{"n_layer": 11, "d_model": 768, "n_head": 8, "n_kv_head": 8, "head_dim": 96, "d_mlp": 3072, "vocab_size": 8192, "activation": "squared_relu", "norm": "layernorm", "norm_place": "pre", "norm_eps": 1e-05, "positions": "rope", "rope_base": 10000.0, "rope_fraction": 0.5, "qk_norm": true, "attn_scale": 0.103, "bias": "none", "tie_embeddings": false, "parallel_block": false, "init": "normal", "init_std_qkv": 0.0259, "init_std_o": 0.00552, "init_std_up": 0.0259, "init_std_down": 0.00552, "optimizer": "muon", "lr": 0.00937, "beta1": 0.9, "weight_decay": 0.021, "lr_head": 0.00581, "grad_clip": 1.0, "warmup_steps": 26, "schedule": "wsd", "decay_fraction": 0.929, "decay_shape": "linear", "final_lr_fraction": 0.0, "batch_tokens": 65536, "seq_len": 512, "doc_mask": true, "train_tokens": 902600000, "steps": 13773, "dataset": "wikipedia_en"}
MLP neurons of a small language model. Each row is named by its layer, matrix (up: input weights) and neuron, and shows model dimensions 528-719. Each number is 128 + 32 x the weight over its row's rms, rounded and kept within 0 to 255. Numbers have three digits each.
After each neuron's rows, "fires on" lists the tokens most often at its 100 highest values on Wikipedia text that the model never trained on. A number after a token or word is its count.

L2.up1581:165132169153170121188135112130100153144096133126152120112145116124149116097096172134089088122151164062132136090186078096164148121124087226157134146115125149155151141087087162149130122085131088140171111119122255202181117120179120164108149112060122118110175153131123139106084148068145171098163132161132193153201086162131104160126032137149106076161142152156107101115102089143142145141116086108148088108121127086160117132158079120133181140073188161100108158148159128140115090086109060104087135127120168140172171161120125112145099161103121102139163148145139171127162109123107138156
fires on: "9" 22, "=" 15, " Rank" 5, "ari" 4, "br" 4, " through" 4

L2.up762:112156019122139167069130151155136163123121075197117179126075160150125165123116153137121122131095163118143128149142105106142187068107104143092062166143122098058107105158137152122050142110117107151157143112155167116112141157131158103109161155143173129087125139162165107070133098080140101138090084118118110129131073176151057106116132122141173164188139051088113139105160098158079106168124131130120049146128201106125110108125159113106134161110120146070158149165115138110088127151134123194117098139176153117125120120125113119196206132148129094135126125121175144160153144135134126098
fires on: "o" 13, "k" 12, "ong" 8, "ke" 7, "ak" 7, "uk" 6

L2.up226:170147139096161121147125143127088080094090128129179145113142169161155158086157127099103089162161080083099090153111138087145147130111127076179094148156089091134101168157161091160132114051076150157122139141124079145112115138203109066082103076137110091133063103085154102126196169117134119149181132096167255124141137134145094094156063126153195163124135153140103089148157037134144129154089177085108164140154127128237083090185119104156208152141129163153125166100117137108147099206120094169064189139118045136151060124112128120101148189126078097114151155146171130141133102144143115164
fires on: " business" 12, " Shri" 12, "hr" 10, " district" 9, " joint" 8

L2.up1200:106170169110113105147158102084161159141137150137155111119179097159100147104140108107129113155153155162107196113125184163124158108163094131142100187128104166138136104169150162132118179165102110172078123116166096096113088118140156135154097148130097112138140210098125138099126130133180178099116069164148063174171113130137124109173135084135139117128125140087122134124164127148154121093130203128116126154104127181105118169069147198098183150142088105166147144092106136153141212088150135131124127164171140161166117120110163094182131079129160140132152097101120103177079148091114156081
fires on: "'" 44, " con" 33, " Con" 20

L2.up1426:124110155141113148126102145190109083136108065109068159175137132119121109144120126119169099049094097115103145118116088121122167197113130139150138150192135124159115123125160154163092092159164141147116102116149132060172073168133119135131126111122130153130171093158130166174149115094125095100103105195166223146138117178145176120180114160112123154088180129178111100100119153127136115152113114086159105166107145099096093094103131139129094123073116130138167143137096070159158214096071115165100057155103162058102128113145090165136112104136130154123123122077154110181139109126141151101
fires on: "zi" 14, " Gold" 12, " Sol" 11, "ol" 9, " DF" 8, "}" 7

L2.up1220:201108109204106051146128148141091110133112074157161143115178066132093088147121107164136118075149173149075157124120161089096156114134114113134128100121093146141150147139103110135178151130174118145124085133106079110102147106096104128162105140096117173139161129158117156117098136140165108129150145161161075093125127119111140148142146094127171167171104139109139157136162071134131173071072111183168181170150154145130099161142101106161096132082139142113125109120119112114115086039152155149097118138120102200168182098135107090068157180125129124142176130126092143145120126143120187196
fires on: " me" 22, "pe" 16, "ice" 8, "gla" 7, "ine" 7, " Mol" 7

L2.up890:163093169136156123166021151127129089125152158110123085112148155125129143139124076122121113124151085101156170166166131133092133149114156095078162130128134131177161116132153129115115149094129159098144159106135074148124184098111108106091131107086131177206080137098099079193114151127099131112104150151160163137141158123126179115116153112146107062104128143058113144132093146110182127106047132206110124170172171116102155150164164088064086110145081151108132192135131077113136166134137127058079138140139138115154080105146112124134125145143107165118145132140109127095194103139108151176
fires on: "na" 18, "N" 14, "n" 10, " Sol" 7, " Sc" 7, " Sho" 6

L2.up772:129101179156132150138105151165096075151184112123131150118139185081136128138135062140130093145182121130158106156129061090154082144126113139118135105146125092134158123135142124130133133130119139107155103133114123071062166178095102095134109147139089178142188080152137173120083119162118124080131136096173150082123177125123074133077171077089096125100115125100116097104178146145158045167107131141059109133106127051143097130131128144133140156158081105152119140094101155076125092119131176193120154119146127096119184092128118084178121147122147140126112155043130110118124101128097144065
fires on: "ing" 20, "ed" 18, "s" 9, "d" 9, "in" 6, "port" 5

L2.up1063:119125159172104149105167115136064125164145146104094190133183141177110086158129127128171143207131208147153124058161147078131123075113129104142095110157142079101148112158082153073098097133151104102134156133151097136157139099101102083133090110127137165163136152188122156054092112152163143122078130113120131090158179077100093126115115092093154166101161118121067169098141114130163095112071068111099151154174132152114102140169182195157111110168165089148044151127141095142151085159109137138189151061111113107107104117154095146105075108082146101075115173146127172136143110131196113172
fires on: "." 27, "el" 11, "ed" 6, "eb" 4, " which" 4

L2.up373:053111160095139155146109132137124156107086155139151125200173124146123125140103129151123083099114165129078118117159103092168162109107113104101174170143143152127128097108137136112157152102169129134095118186205096162124112107142110151157166106132120185151053159097165089174103147192159221160136100165091083138124133140159167130099127084139125135130129106096117133107100112079155164171106102135120110083126116120129117121126144116158101126094119113134105136103177149114135103154130195139130168144204204133136131177129167092160126104149135088152162111132130139136129171126133135154
fires on: "'" 46, "-" 34, "s" 11

L2.up393:078179140109081105127152142115147147087120117127143150108179132190081117134112101152069129132079092093067154104153156115093175124107130181136179128114153116165124117113152167140096159085165124191154116172178079147130109144160144231130129138182092095123119149030159094129091090119129139128146126152157078140154100132100121141207109080123120120152062124134130119091064128101155081133164144147106030164172171136142180137098133103115156169132076128148138110097100090155196165149087114080132111149090104116122088163122108140103203140167150133121159125117132135098125141138108146151
fires on: "'" 79

L2.up1654:142136168172147143083118177155061107153106219063091118169173118166115123197113098152168096109174092155146198135098078142112115136137104203104118141144155084122196110173095150135136156124141197148117190076129090082073125117141137137159146120132100176158114158132131158145176105166121125129168121105160101186144117140110157146127119134114132143155140123098192126180148120133115089116189201128107165116145084153192086068153135139132133147131117121166161180135093146124175147114186136163156107116114060136180120161080126159093163102138132139107159078121080139134072109143066138075
fires on: "s" 28, " increased" 7, " forward" 7, "es" 4, "port" 4, "ed" 4

L2.up602:119136160204161121159088120133173134153126151071121129185118147122147142119118102097133165142180146098087093135146139105126131145065152094131162098127126173123076214115128098127156171113174087180108083133154105121153167147109081062104149120139136160086161134071105072148086127143154159082114138126103103152131135050120093126132117127161161106108131072102099150135206097152086181104143080126158113161124174110082102119210166105126098104109156094135102129150137139061193079114171092116070133154151124115154157099194174086143160159166140085133116141142142091170077116148113166154
fires on: " me" 20, " most" 11, "9" 9, "pe" 6, "des" 5, " Men" 5